{
  "head_dim": 64,
  "positions": "rope",
  "dataset": "wikipedia_en"
}
MLP neurons of a small language model. Each row is named by its layer, matrix (gate and up: input weights) and neuron, and shows model dimensions 144-271. Each number is 128 + 32 x the weight over its row's rms, rounded and kept within 0 to 255. A neuron's up and down rows have the sign that makes its largest values positive.
After each neuron's rows, "fires after" lists the tokens most often just before its 100 highest values on Wikipedia text that the model never trained on; "fires on" lists the tokens most often at its 100 highest values on Wikipedia text that the model never trained on. A number after a token or word is its count.

L19.gate1166 [ 95 153 133 171  69 153  70 115 123 100 150 144 135  89 125  96 133 133 133 122 132 152 191 136 122 171 112 160 105 165 169  95  72 157 138 213  80 145  96 116 182 145  83 136  50  96 109 111 133 140 165 137 125 162 122 142 171 129  70 101 100 119 154 185 110 153  70  85 186 128 160 129 128 157 129 116 138  97 112 102 147 135 115  97 100 166 149 161 105 141 124 151  70 101 108 158 174  91 132 171 112 136 114 119  76  85 130 105 126 184 147 119 142 150 124 141 142 148  78 113  48 129 118 103 123 136 109 170]
L19.up1166 [105 141 100  75  93 153 147 141  54  61 134 136  75  57 139 159 182 114 130 116 131  82 176 130 118 162 109 145 108 107 114 154  98 109  96 118 214  99 142 109 139 131  70 115 165 128 204 149 163 133 157  78 121 125 161 150  81 103 169 105 109 176 137 154 140 149 143 171 145 117 151 137 108 101  79 150  92  80  81  95  66 142 147 110 122 124 170  80  92 116  84 165  85 143 124  86 146 123 123 129 171  89 111 123 142 161  58 110 179 125 149 113 184 122 123  78 119  80  81 151  63 157 126 152  88 147 146  96]
fires after: " |" 43, " /" 21
fires on: " " 31, " (" 8, " (3" 4, " th" 4, " 19" 4

L11.gate300 [125 137 120 143 122 161  79  92 117 133  99 143 139 126 108 108 125 130 155 100  92 173 109 129 174  85 148 152  49 154 147 151 146 103 141 114 191 128 112 168 165 100 131 118 109 117 120 160  87 132  88 143 135 180 137  71 142 211  38 169 102 168 120 181 121 143 134 122 128 111 125 157  75 187 152 105  99 120 147 135 176 178 107 118 183 126 147 109  90 132 131 129 208 110 137 125 151 190 134 129  68  66 173 155 200 128 134 112 107 124 109 148 108 126 126 170 148  68 118 101 128 160 135 115 107  92 123 113]
L11.up300 [103 117 145 140 105 116  42 125 131 138 140  88 159 120 164 125 178 145 122 169 113 103 115 129 141 118 107 196  82 138 166 177 133 101 141 109 193 108 132 157 126 140 198 121 108 182 140 167 135 127 123 103 155 125 107 154 113 171 120 159 117 161 141 154 168 141 118 104  93 136 138 185 103 111 139 130 167  56 151 152 173 110 112  82 142 159 142 133 106  78 106 160 205 117  76  95 164 147 173 130  98 140 156 151 114 148 102 112 133  90 141 116 127 149 132 130 103 128 246 102  84 163 114 124 116 111  90 162]
fires after: "." 53, "s." 10, ".\"" 5, "\"." 4, "y." 4
fires on: "\n" 100

L18.gate899 [ 97 142 136 116 131 144  86 129 124 114 129 111  95  61 163 126 139 138 112 154 128  86 102 148 118  90 141 182  71 120  88 170 136 124 121 200 112  70 148 129 131 118 158 154 107 142 124 140 101 150 198 119 143 118 186 125 120 113 111 132  81 116 137 129 121 136 101 160 117 118 118  74 112 112  99  87 134  92 141 224 160 101  74  88 137  85 106 130 158 139 151 109 127 124  88 116  81  94 172 167 130 149 115 123 133 110 127 113 124 145 120 150 192 112 130 114  62 178  99 149  88 164 150 160  89 134 132 162]
L18.up899 [143 137 108 197 132 118 110  83  45 162 122 119 166 118  81 109 126 198  91 121 142  99  95  73 124  99 140 130 168 130 198 187  99 121 125 114 129 124 170  79  98  86 138 160 159 192 129 137 107  88 180  71  75 169 129 174 108 126 176  99 131 163 126 152 189 137  73 145 136 152 151  90 158 178 125 143 149 120 152 146 136 114 148 109 109 101 105 115  87 124 103 156 101 129  71  94 135 155  83  69 146 128 154 139 128 188 128  67 190 133 113 101 122 101 213 102 106 116 142 101 137  62 133 149 110 117 112 131]
fires after: " |" 78
fires on: " " 74

L11.gate796 [116 118  97 127 157 146 144 187 174 179 143 129 152 102 147 107 192 143 194 104  72  80 144 133 129 162 160 175 104 111 181 167 120  86  90 110 194  91  84 138 110  95 128 154 186 184 125 217  99 166 137 113 132 183 192 127 124 130 132 158 142 203 107 161  93  99 128 186 115 101  95 115 106 158 107 167 126  97 124 143 107  87 134 126 158 157 111 132 111 180  89  70 129  86 126 107 140 139 148 137 132 151 161 143 207 127 178 117  66 172 101  92 154 134 148 104 121  99 172 135 164 180 172  70 130 130  94  83]
L11.up796 [115 152 178 100 129 163 157 140 142 159 127 155 141  96 104  95 151 162 140 146 121  95 164 174 108 132 155 175 127  97 150 102 139  89  83 115 110 107 105 162 116 123 134 130 179 137 120 192 119 177 191  97 106 119 196  67 129 134  87 146 121 212 113 151 104 184 142 128 146 115 178 123 103  97 109 188 156  73 141 121 143 146 122 107 120 149  97 112 167 112 114 118 108  78 153 149 128 105 123 105 134 115 155 154 129 141 168  99  42 160  80 116  54 187 112 122  44 172 149 119 135 147 148 131 150 117 149 133]
fires after: "." 54, "s." 9, "4." 4
fires on: "\n" 99

L8.gate412 [ 85 233 165  79  95 113  57 113  78  53 143 149 167 210  98 133 107 155 131 129 127 180 138 137 153 111  99 131 105 152 151 119 123 143 128  93 108  58  37 138 107 100  91  77 137 138 114 155 136 184 162 171 128 126 131 105  93  71 123 136 111 115 154 130  90 120 101 117 180 129 173 137 189 136 130 115 171 154 145 124 133  98 107  69 124 140 115 156  98 101 139 123 141 120 138 110 118 175  91 181  66 107 167  81 137 112 169 100 153 141 122 131 129  93 116  92  73 103 106  98 207  92 109 142 151 147 192 125]
L8.up412 [144  64 197 147 150 118 131 122 116 119 168 104 123  65  96 113 117 142 165 135 153  81 134 133 133 160 129  79 137 121 141 145 139 165  87 133 103  90 136 146 206  81 145 181 112 141 162 133 112 147 120 175 200 122 125 120 166 148 133 135 149 134 144 144 153 209 126 133 137 117 158 127 134 176 165 117 157  91 184 149 158 135 104 134 113 108 148  36 129 147 166 130 147 183  85  91 143  89 110 112  59 117 164 123 128 150 110 181 119 174 125 163 165 224 168 143 156 146 105 148 172 172 165 145 111 103 120 127]
fires after: " st" 14, " R" 13, " r" 10, " St" 9, " d" 8, " ra" 7
fires on: "est" 14, "at" 10, "p" 7, "id" 7, "ring" 6, "ace" 6

L12.gate175 [138 110 123 103 122 118 123 150 102 157 178 157 103 127 123  82  81 146 140 166 102 155 106 102 168 150 140 117 185 140 141 131 110 109 179  72 116 174 116 138  93 110 155  58 154 182 110 151  98 191 125 172 139  69 201 115 126 138 140 137 102 129 123  89 106 133 107  89 155  85 190 142  81 150 103  89  70 125 140 111 153 112 152 154  62 166 186 151 141 114  91 139 172 181 114 132   0 131 120  72 117  72 172 138 154  93 132 108 136  46 120 145 110 191 104 112 157  68 154  72 160 112 147 121  80 102 127 109]
L12.up175 [132  55 113 149 139 120  96 109 108 149 168 138 134 133  74 102 137 146 147 112 174  75  82 137 151 197 141 133 157 207 159 137 107 136 148  84 190 181  76 125 108  69 156  53 176 255 143 110 143 151 143 144 155 120 172 112 139 115  85 121 116  80 144  91 122 109  55 110 137 107 173 190 104 160 155 141  88  93  93 131  76 136  97 173 107 137 125 160 106 114 134 138 171  98 114 118  79  58 136 127 110 108  85 132  99 125  97 194 114  64 111 120  85 129 117 144 174 146 107  92 172 104 137 146 135 131 166 136]
fires after: " is" 28, "," 12, " was" 10, " It" 8, ")," 6
fires on: " a" 46, " was" 21, " an" 14, " other" 4, "ater" 4

L12.gate1185 [136 125 127 111 194 106 119 102  64  96 171 143 187 165 195 132 139 118  94  62 132 153 142 126 137 137  75 132 119 114 170 156  89 102 171 149  75 144  77 110  69  76 138 137 131  68 138 142 151 175  76 121 107 183 106 116 169 142 109 168 137 145 152 180 131 198 117  95 131 127 141 112 134 117  89 114 156 133  87 106 118  88 131 125  80 157 134  94  69  98 160 147 154 147 136 188 119 101 113 168 122 180 176 101 160 176 131  96 184  92 129 141 149 110 171 202 108 156 168 181 131 166  86 105 146  95 113 161]
L12.up1185 [ 96 104 111 133 128  87 104  84 108  94 140 139 153 164 126 127 131 136 102 117 149 130 132 157 110 126 100 140 172 160 172 172 119  92 144 114 111  91 120  99 112 130 202 142 137  77 146 111 128 108  95 138 141 143 113 128 124 190  57 138  98 174 186 125  62 173 135 102 184 127 104 140 126 137 111 121 185 166 173 119  91 132 110 150 113 139 156 103 103 114 198 135 128 192 154 232  95  93 201 129 126 155 163 128 131 100 175  81 134 159 151 108  99 178 148 223  79 118  85 139  49 200 114  82 120 126  62 117]
fires after: " c" 13, "s" 12, " S" 9, " C" 7, " Sc" 7, " s" 6
fires on: " of" 41, "le" 16, "ess" 6, "f" 6, "ot" 6, "o" 4

L12.gate253 [158 139 169 137 134 178  93 177 152 141 157 136 114 109 152 136 128 152 139 196 134 156  50 102 152 139 103 149  74 101 155 152 134 100  62 126 161 141 132  87  99 109 137  90 179 189 101 163  75  80  99 141 122 104 131 145 133 122 119 177 104 145  75 132 209 151 139  70 141 102 168 128 130 134 136  93 140 139 112  84 151 131 172 117  92 105 164 123 108 122 132 129 173 137  92  83 155 138 112 119 103 153 177 195 145  91 121 178 112  83 122 123  92 115 154 116 142 121 136 133  85 130 111 170 120 145  84  73]
L12.up253 [139 134 167 143  90  69 107 118 152 111 160 122  82 102 144  85 129 140  69  89  89 136 121 119 153 129  77 240 134 134 180 158 176 121 115 154 182 185 119 151  95 145 138 152 145 195 120 133 120 143 146 160 109 125 122 120 109  66 148 124 113 168  45 147 154 145 125 147 108  81 131 158  52 124 101 145 142 130 106 100 127 118 100  97 142 135 143  77 111  89  81 159 196 111 100 116 140  32 181 126  81 116 131 154 178 130 117 134 131  92 112 135 112 152 106 169 152 130 178 126  90 134 109  80 121 128 149 119]
fires after: "." 54, "s." 10, ".\"" 4, "\"." 4, "y." 4
fires on: "\n" 100

L11.gate336 [155 122 171 159 114 144  87 178 200 143 143 156  72 145 136 158 107 154 154 176 107 165 135 144 131 160 134 163  68 153 121 187 175 148 127 151  99 108 148 116 128 187 141 157 166 140 132 196 169 107 131 147 125 145 111 122 152 117 103 164 145 157 118 130  92 149  60 123 175 130  80 135 161 166  97 125 172 176 138 104  96  94 121  83 120 181 113 167 140 159  67  89 204 125 144 135 129 125 124 113 127 120 150 170 173 129  97 109  75 111 167 114  84 130 108 102 145 120 130 121  72 150 142 155 149 104 162 178]
L11.up336 [144 117 178 128  89 109  87 181 160 143 155 143 107  75 127 137 140 155 118 107  91 165 119 118 126 112 116 160  56 144 177 121 144  89 152 125 167 144  87 125 154 124 158 120 175 185  91 141 112 133  95  77 185 130 115 110 170 176 144 147 168  93  99 123  85 155 146 130 134  73 116 100 139 131 128 118 120 114 108 142 144 156  67 133 110 153 141 123 146 171  41  67 147 135 123  93 186 120  79  79  99 120  73 166 154 140  57 126 139 109 136 129  92 172 151  97 167 132  77 120 115 115 115 186 110 133 117  74]
fires after: "." 51, "s." 10, ".\"" 5, "\"." 4, "4." 4, "y." 4
fires on: "\n" 100

L11.gate138 [181 100 169  92 123  53 119 151 174 169 146 168  94  97 161 189 131 162 113 167 138 111 124 187 117 140 153 192  60 147 125 152 177 144  87 131 123 132  96 175 116 195  89 152 123 159 106 164  79 116  98 129 153 158  94  98  93 163  98 168 116 201  64 119 120 187 128 145 168 126 140 111 103 107  95 115 141  96  89 108 137 117 103 141 123 176 164 144 145 100  77 112 128 107 137  91 161 101 166  79 127 141 151 113 163 155 146  84 144 138 148 171 108 144 140  94 155  95 124 131 101 111 155 127 105 116  72  94]
L11.up138 [167  79 158 106 144 102 142 169 138 185 168 115  81 129 136 187 151 185 112 113 115 141 108 160 167 135 111 202 142 161 145 142 141 126 112 147 120 101 108 101 102  94  94 157 171 178 105 148 116  97 143 126 152 107 113  83  95 122  69 153 141 167 135 124 169 183 129  95 178 145 165  87 103 135 139 141 175 109 120 166 123 122 105  87  95 129 186 112 134 113 118 138 157  78 128 107 191 135 129 102 137  98 139 124 148 103 160 100 104 125 138 222  91 132 156 146 133  86 142 176 145 163 100 142 103 104 106 173]
fires after: "." 51, "s." 10, "y." 5, ".\"" 4, "\"." 4, "4." 4
fires on: "\n" 100

L11.gate231 [ 86  63  98  94 117 177  92 156  77  85 158 159  94 108 186 193 117 137 126 196 136 206 150 115 153  67 125 149 134 136 155 163 109 108  77 126 135 126 122 133 102  77 103 102 103 188  48 116  49 171  98 174 114 183 160 118 125 157 128  74 155 172 104 151 148 103 134 143  92 143 185 151 113 117  94 111 107 135  82 110 108  97 113 116 111 156 106  52  90 136 120 171 134 109 126  94 125 168 111  76 123 108 167  99 179 152 182 119 164  85  85 148 123 142 148 173 140 114 139 105 140 124 144 182 159 128 170 149]
L11.up231 [168 173 147 106 133 128 171 162 193 124 148 140 151 114 115 144 163 146  75 171  95 195 139 143 163 158 109 169 176 116 132 141 133 185 111  55 115 133 159  89  69 123  69  96 152 161 114 138 101 144  99 152 173 113  50 108  93 155  95 129 132 172 122 137 151 177 120 154 148 137  82 106 117 130 140 115 127 120 132  91 152 133 132 114 119 193 134 208 156  71 122 151 165  95 108  96 197 171 100 117 116 125 160 146 136 124 119 127 119 126 119 150  57 117  78 125  98 154 174 137 132 163 103  90 120 192 166 165]
fires after: "." 52, "s." 10, ".\"" 5, "\"." 5, "y." 4
fires on: "\n" 100

L12.gate39 [122  83 122 141 185 158 136 128 121 141 139 108 165 176 141 139  86 162  92 167 136 121 119 165 139 132 171 151 104 118 129  72 140 177  50 145 149 103 169 107 126 105 182 207 148 122 128 157 163 126 153 136 108 106 128 118 192 143 130 140  81  90 123 193 125 111  99 134 133 146 157 141 154 101  85 150 163 150 147 127 150  93 121 131  54 196  91 100 120  78 120  94 110 101 122 154 124 109 132 146 101  78  73  71 142  85 124 163  94 141 170 136 119  99 119 133 107 135 134 121 172 157 100 153  90 135 108 107]
L12.up39 [162 133 141 114  89 149 147 144  90  88 127  93 143 118 101  84 155 132  65 162 145 158 104 191 168 101 121 155 116 109 117 172 168 152  79 157 138 118 170 161 105 115 103 133 152  89 111  75 117 186  99 106 149 136  42 156 111 114 174 123 140 151  82 187  92 194  60  92 125 136 154 152  93 114 103 131 108 103 142 182 149  94  72 175 130 171 113  78 139  95 129 111 129 146  81 138 145  57 114 195 128 148 136 143 139 167  87  55 182 123 135 123 130 130 143 157  74  80 138 143 124 152 148 141  83  38   0 123]
fires after: "\n" 30, "ra" 8, "ud" 8, " R" 4
fires on: "\n" 26, "d" 9, "R" 8, "an" 6, "od" 4, "-" 4

L8.gate940 [ 92 111 139  77 143 109 144  80 141  97 152  75 131 165 100  79 128 164 169  92 129 135  70 124 192 107 129 191  83 133 118 135  98 132 152 133 134 100 118 155 119  96 113 161 140 133 188 184 111 181 146  92  91  16  97 159 158 121 181 144  94 134 113  94 169 124 107  80 159 148 145 152 126 119 130 175 156 147 154  69 107 144  76  99 149 132 174 180  86 119 130 122 156 138 132 142 122 156 136 120 110  96  79 140 122 174 109 114 161 130 163 130 142 164 132 153 139  76 125 181 145 127 158 176 155 134 163  80]
L8.up940 [ 77 101 157 139 123 143 130 120  80 156 123 123 132 123 124  81 174 102 211 131  92 107  87 161 163 127 131 116 163  52 106 124 108  36 138 138 106 111 132 132 151 157 150 129 127 154 163 107 133 147  95 130  67 128 139  94 172 131 111 169  93  63  83 134 104 135 108 136 123 111 119 128  95 179 156 140 106  75 117 194  55 158  82 127 120 127 106 112 105 152 160 160 154 135 175 141  92 164 109 166  70  92 149 108  80  99  72 147 167  90 162 170 160  87 179 155 123  80 142 164 126 119 111 197  85 112 156 159]
fires after: " is" 33, " t" 15, " was" 9, " one" 7, " There" 5
fires on: " a" 27, " an" 13, " in" 9, "ake" 8, " took" 8, " of" 7

L8.gate814 [ 59  53 155  99 132 118 154  64 125  94 124 116 127 112 122 130 141  93 175 129 131 117 160  83 154 162  95 109 147  76 122 130 113 134 122 100 150 154 110 125 115 123 146 150 159 139 119 160  58 113 129 125 151 147 182 152 121 147 125 106 109 182 143 150 168 184 105 151  69 110 138 170  87 119  76 135 130 146 145  78  86 159 108 146  56 132 112 107  78 108 149 145 187  92 138 134  89  83 112 131 103 142  79 171 136 159 147 133 142 172 106  97  60  93 113 199 147 161  38 110 148  91 148 185 144 189 151  45]
L8.up814 [ 56 138 127 162 168 109 175  88 139  61  94 141 158 103 122 137 100  65 130  96  65  67 139 132 116 137  93 119 169 114 130 186 123 203 121 116 113 149  79 154 171 186 111 167 160 153 177 129 124 133 217 100 188 156 108 168 155 138  92 128 101 169 113 109  97 157  68 134 157 151 123 142  87 156 125 103 149  88 151 110 112 126 153 135  47 124 158 106 134 114 184 159 136 142 174 138 132  59 123 130 127 123 181 143 135 128 181 123  86 144 160 118  86  71 160 169 129 139 140 132 136 149  89 145 106 125 146 151]
fires after: " ph" 17, " F" 11, " C" 8, " M" 8, " Sc" 6
fires on: "ot" 31, "est" 24, "-" 11, "ult" 7, "ther" 5, " of" 5

L8.gate795 [130 121 142 157  68 163  49  80 131 125 146 141 126 103 154 116 169 129 136 145 110  96 124 104 104 153  51 110 142  89 170 110 116 136 129 174 167 203  64 141 107 124 145 157 124 104 111 105  82 122 103 103 134 139 144 115 131 197 207 120 144  63 139 133 113  71 135  85 132 127 133 101 113  95 116  41 130 147  80 155 107  86 159 114 154 158 121 136 138 114 149 150 186 141 119 131 196 138 157 163  97 168 156 121 147 142 132 158 130 163 117 167 123 134 127 105 119  99 105  50 155 119 164 113 113 162 116 160]
L8.up795 [113 157  82 107 138 151 179  90 183 100 164 128 137  92 128  97 109 130 158 109 156 144 145 124  98 163 113 135 139 120 169  66 110 133 110  77 172 119 151 172 138 101  83  88  98 141 143 119  88 121 120  95  97  70  93 188 160  92 213 112 139 186 140 122 127 107 144 129 121 135 152 117 146 125  99 155 107 101 101 156 155 132 182 152 154 103 186 126 140 122 188 134 139 197 126 166  64 123 162 131  57 142 108 160  99  60 113  97 165 142 128  84 136 126 153 130 145 152  96 142 136 109 117 161 122 126 107 139]
fires after: "c" 20, " c" 11, "ic" 9, " M" 7, " m" 6, "ro" 6
fires on: "om" 23, "are" 12, "wn" 9, "ar" 9, "ind" 5, "ript" 5

L8.gate557 [121 176 186 117 122 153  70 161  93 106 166 166 120  74 125 113 175  89 149 101 110 152  62 172 143 143 111 199  59 157 110 124 130 129 147 130 124 129 105 177 150 114 134 116  96  69 209 143 115  90  68 160 131 193 138  89 111 123 133 126 151  97 156 121 122 166 119 165 165 153  98 110 133 142  79 201 120 157 123 121 127  97 107 136 133 128 171 134 126 132  85  66 144 161 146 114 146 158 153 129 147 109 140 106  88  92 180 148 136 162 110 138 175  63 178 152 129 133 138  88 114 171 136 168 131 103  45  82]
L8.up557 [122 173 112 109 114 155 154 106  47  69 127 113 182 127 134 119 119 155 172 154 101  99 121 130 116 148 128 173  86 160  85 170 158 132 140 154 134 130 110 111 103 100  82  95 104 174 163 125 164 159 127 172 126 137 178 165 105 119 177 172  88  90 126 151  99 193 125 133 120 174 130 115 101  56 170 113 100 137 170 164 178 107 153 146 122 211 125 156  94 108  39 109 149 164 123 128  45 103 229 104 114 136 104 131 143 107  77  56 146 107 138 136 160 154 119 157  97  83 128  71 145 107 109 188 149 155 171 122]
fires after: " cont" 20, "er" 13, " describ" 7, " R" 6, " En" 5, "ro" 5
fires on: "g" 13, "ris" 12, " se" 9, "ter" 8, "ain" 8

L12.gate568 [152 171 137 114 174 113 121 118 122  74 146 129  96 112 174 134 154  80  20 107  85 141 119 125 163 137 160 104  80 122 179 112 103 143 119 127 121 119 153 186 151 118 102 128 153 102 141 103  79 100  96 117 132 155 172 153 113  88 148 118 114 142 188 126 115  83 106 176 175 143 117 110 112 109 128 110 124 126 156  95 106 138 176  73 101 165 103 108 146 125 158  86 156 123 178 109 175 163 137 107 128 162 165  88  68 123 147 181 137 107  78  78 154 103 128  84 137 124 108 120 130  82 143  98 185 100 110 147]
L12.up568 [ 71 142  68 185 152 125 105 166  56 124 113 140 170 165 112 175 101 162 130 144 134 142 117  98 173 139 165 134  96 149 143 154 115 151 112 192 153 169 102 143 131 115 136 145 146  82 133 133  65 168 138  46  72  70  94 126 121  85 164  45  99 128 149 184 119  75  69 140  99  99 110 100 140 143  82 113 110 105 174  63 117 112 119  82  92 123 188 150 132  86  83 109 139 165 156 105 146 150 109 133 139 154 150 106 147 142 120  95 118 129 155 150 161 115 168 108 151 109 139 126 174 101 134 108 160 115 156 189]
fires after: " " 47, " |" 14, " 0" 6
fires on: " |" 82, "\n" 11

L8.gate926 [132 160 185  95 114 122  91  93 112 165 154 139 119 156 135 125  74  92  95 121 128 140 142 158 119 113 159  53 182 151 137 197 143 134 151 154  98 126  74 156 106 121 154 188 174 114  62  90 115 128 193 153 146 138 124 156 121 113 112 153 146  87 136 131 129 144 106 183 102 127 110 125 127 147 134 197 117 198 141 129 120 133 196 140  95 115 117 151 206 126 180 130 173 147  99 103 120 115 105  72 119 136 119 102  95 102 145 136 132 135 146 174 196 152 207 156 148 132 115 103 145 137 101 123 134  81 145 179]
L8.up926 [169 117 150 121 157 118  92 160  99  90  84  95 123 122 115 136  95 136 122 101 148  71 137 148 131 138 127 113 137 137 131 156 182 171  96  78 100 182 102 128 137 123 133 144 153 157  86 185 132 174  73 140 172 162 122 153 160 100 117 189 147 101 155 119 128 144 135 160 168 122 138 133 151 130 122  47 113 142  87 108 191 163 112 140 142 113  85 158 134 161  94 145 156  98 119 104 162  80  90 168 129 118 100  63 165 152  78 178 152 133 150 169 105 127  36 122 108 156 137 133 121 155 178 139 110 185 199 114]
fires after: " D" 17, " R" 17, " st" 11, " la" 6, " dr" 5, " r" 5
fires on: "un" 21, "ou" 12, "op" 10, "se" 9, "id" 5

L19.gate558 [137 109 151 163 108 145  79 104 148 143 107 133 121 172 147 181  81 161 125  95 137 118  83  80 114 149 156 150  86 106  82 131 145 200 104 142 150 191 144 112 167 100 130 132 143  98 154 164 110 105 142 105 129 162 136 121 150 106 121 162  88 191  66 105 154 133 151 126 201 110 177 115 133 133 154 121 113 170 121 102 141 118  91  69 122 125 183 102  99 122 109  88 150 117 118 153 117 166 167  67 120 153 100 196 133 135 123  91 137 154 189 131 135 151 150 122 123 136 182 154 111 199 130 114 173  49 125  73]
L19.up558 [ 88 131 117  88 164 117 143 114  69 193 106  73 128 113 121 179  93  65 114  64 101 149 118 115 141 126  92  96  80 145 154 106 126 129 100 192 111 120 145 132 126 137 154 155 100  83  68 148 183 104  87 120  59 177 159  96 138 138 130 111 135 133 136 150 121 139 107  97 147 145  92 153 153  53 153 127  98 110 137 143 135 134 158 114 130 173  95 100 102 129 116  84 113  81 122 148  55  43 139 145 131 144 122 120 143 134 120  73 143  89 113 107 157 128 155 139 114 102 169 146 132 139 109 127 170 116 180 116]
fires after: " |" 43, "′" 8, "{" 7, "°" 4
fires on: " 6" 13, " 5" 10, "4" 10, "5" 7, "i," 7, " 4" 6

L17.gate295 [ 99 105 149  97 151 133 112 165 115 199 155 147 128 150  92  97  60 148 104  89  78 148 151 103 118 157 143 155 114 114 132 164 108 185 206 125 160 121 103 108  90 129  82 152 181 104  94  94 135 180 151 143 141 192 152 116 102 140 127 142 142  88 124  87  99 116 107 112 103 193 133 118 137 102 136 163 133  94 153 113 106 147  90 179 165 169 186 115 141  73 126 111 114 112 148 172 104  90 121 163  79 123 153 157 136 124  55 142  96 179 152 142 114 174  95 161  92 170 129  90  77  73 153 113 147 167 171 125]
L17.up295 [ 71 128  80 181 125 175  72  92 125 144 155 115 152 171 206 153 126  74 154  47 167 159 147 117 131 112  74 131 105 128 142 153 154 124 132 105 149 120 107 120 171 129 131 165 179 115 109 130 136 112 121 219 152 119 111 139 138 107 147  86  94 107  91 117 145 185  93 120  87 125 116 155 131 133 175 130  62 202 110 156 163 128 173  86 120 105 149 163 127  83 174  85 108 142 160 112 131 108 128 119 155 119 107 139 108  75 115 162 117 152 142 178  77 115 137 136 138 130 169 107 121 143 104 156 103 152 104 166]
fires after: "\n" 76, " |" 12
fires on: "==" 76, " \"" 24

L17.gate800 [133  90 126 146 166 131 139 135 124 143  77 120 156 133 136 130 142 124 148  70 118 132  87 137 142 118 167 153 113 143 122 118 117 121 120 141 171 152 133 129 133 120 139  90 141  79 127 127 186 127 157 122  84 132 135 153 158  89 182 146 118 152 144 146 141 138 119  56 176 117 207 100 162  92  92 124 108 108 154 173 188 139  88 107  83 159 196  92 104 136 136 127 142 143 136  95  90 136 155 120 138 170 126  32 183  66 112 140 123  85 131 139 150 173 145 192 112 113 131 128  95 177 131  84 153 142 107  96]
L17.up800 [100  97  90 115 169 111 118 142  47 146  70 141 161 114 122 103  95 130 186 123  66 169 133  69 144 114 161 170 138 126 147 153 155 152 108 109 152 123 138 165 101 129 119 107 192 145 117 171 143 115 121 155 103 226 176 131 102  55 117 115 189 171 126 165 124 139 116 115 112 132 180 111 188 136  82 158 130 126 122 162 136 149  68 133 164 174 138  65 102  97 156  73 183 151  97  95 141 136 130 133 148 137 123 107 158 123 122 120 149 123 190 168 122 144 162 158 103 149 137 186 121 167  82 145 164 137  53  80]
fires after: " |" 80, ":" 12
fires on: "\n" 100

L8.gate454 [152 122 136  86 140 163 134 114 167 160 111 140 100 127 144 191 180 123 103 166 159 131 127 154 158 145 162 164  68 118 129 151 112 111  77 137 109 107 135 112  98 123  72 159 133 151 170 164  93 150 115  86 188 164 145  94 140 105  49 151 125 172  78 137 121 164 146 124 189 104 106 120  87 122 142 111 170 102 129 139 125  82 149  66  76 178  45 109 108  89  57 134 135 120 113 157 172 101 149 109 167 124 150 131 150 149 124 106  85 131 143 188 105 162 100  92  80  90 145 160 114 138 139 124  94 111 118 140]
L8.up454 [188 146 183 124 128 133 123 205 145 143  99 190 100 134 140 182 115 166 112 179  94 113  87 131 124 132 135 143  78 112 124 154 135 135 104 170 114  93  92 100  57 140 106 153 149 127 130  95  98 113 146  89 149 142 116  87 144 115  88 131 132 150  81 101 107 148  96 112 180 134  94 108 103 124 133 106 184 114 143 120 121 144 104 116 100 170  66 147 105 130  92  93 137 112 148 118 158 105 193 101 164 163 174 194 155 122 142  97 111 125 135 139 124 180  52 129 105  68 137 130 100 139 130 126 132  93 117 184]
fires after: "." 56, "s." 11, ".\"" 5, "\"." 4, "y." 4
fires on: "\n" 99

L12.gate553 [108 119 123 110 135 147 144 132 127 166 189 190 131 108 104 154 152 187 146 159 126 168 104  99 150 131 124 152 100 154 124 198 138  71 153 131 137 136 161  15 133 125 154 158 169 146  79 143 104 154 107 123 141 154 163 131 109 114 131 175 185 106  86 157 179 140 116 187 114  99 152 135 169 141 134 128  81 200 102  82 142 125 144 153 190 117 120 113  85 103 141 155 153 122  82 147 169 125 188 133 124  79  98 152 116 160 125 151 164 146  86 137 123 117 118 108  82 154 125 159 125 129 135  55 129 164  69 107]
L12.up553 [137 114 163 108 122 114 123 129  66 120 196 111 131 137 141 113 133 133 113 137 131 130 152 138 143 126  99 149 142 139 140  51 168 111 142 125 182 182 164 127 111  67 121 134 123 148 151 128 188  92 161 139 168 109 201 142 101 110 110  82 152 175 149  91 193 192  81 125  63 118 145 112 124  87 138  81 170 127 110 143 186 106  69  94  91 178 153 149 150 140 114 125  50 115 166 173  89  87 114 148 103 129 132 127 183  99 115 162 167  89  93 118 146 189  97  60 112 101 147 164 152 150 134 131  99  90 102 132]
fires after: "." 45, "s." 10, ".\"" 7, "\"." 6, "y." 4
fires on: "\n" 92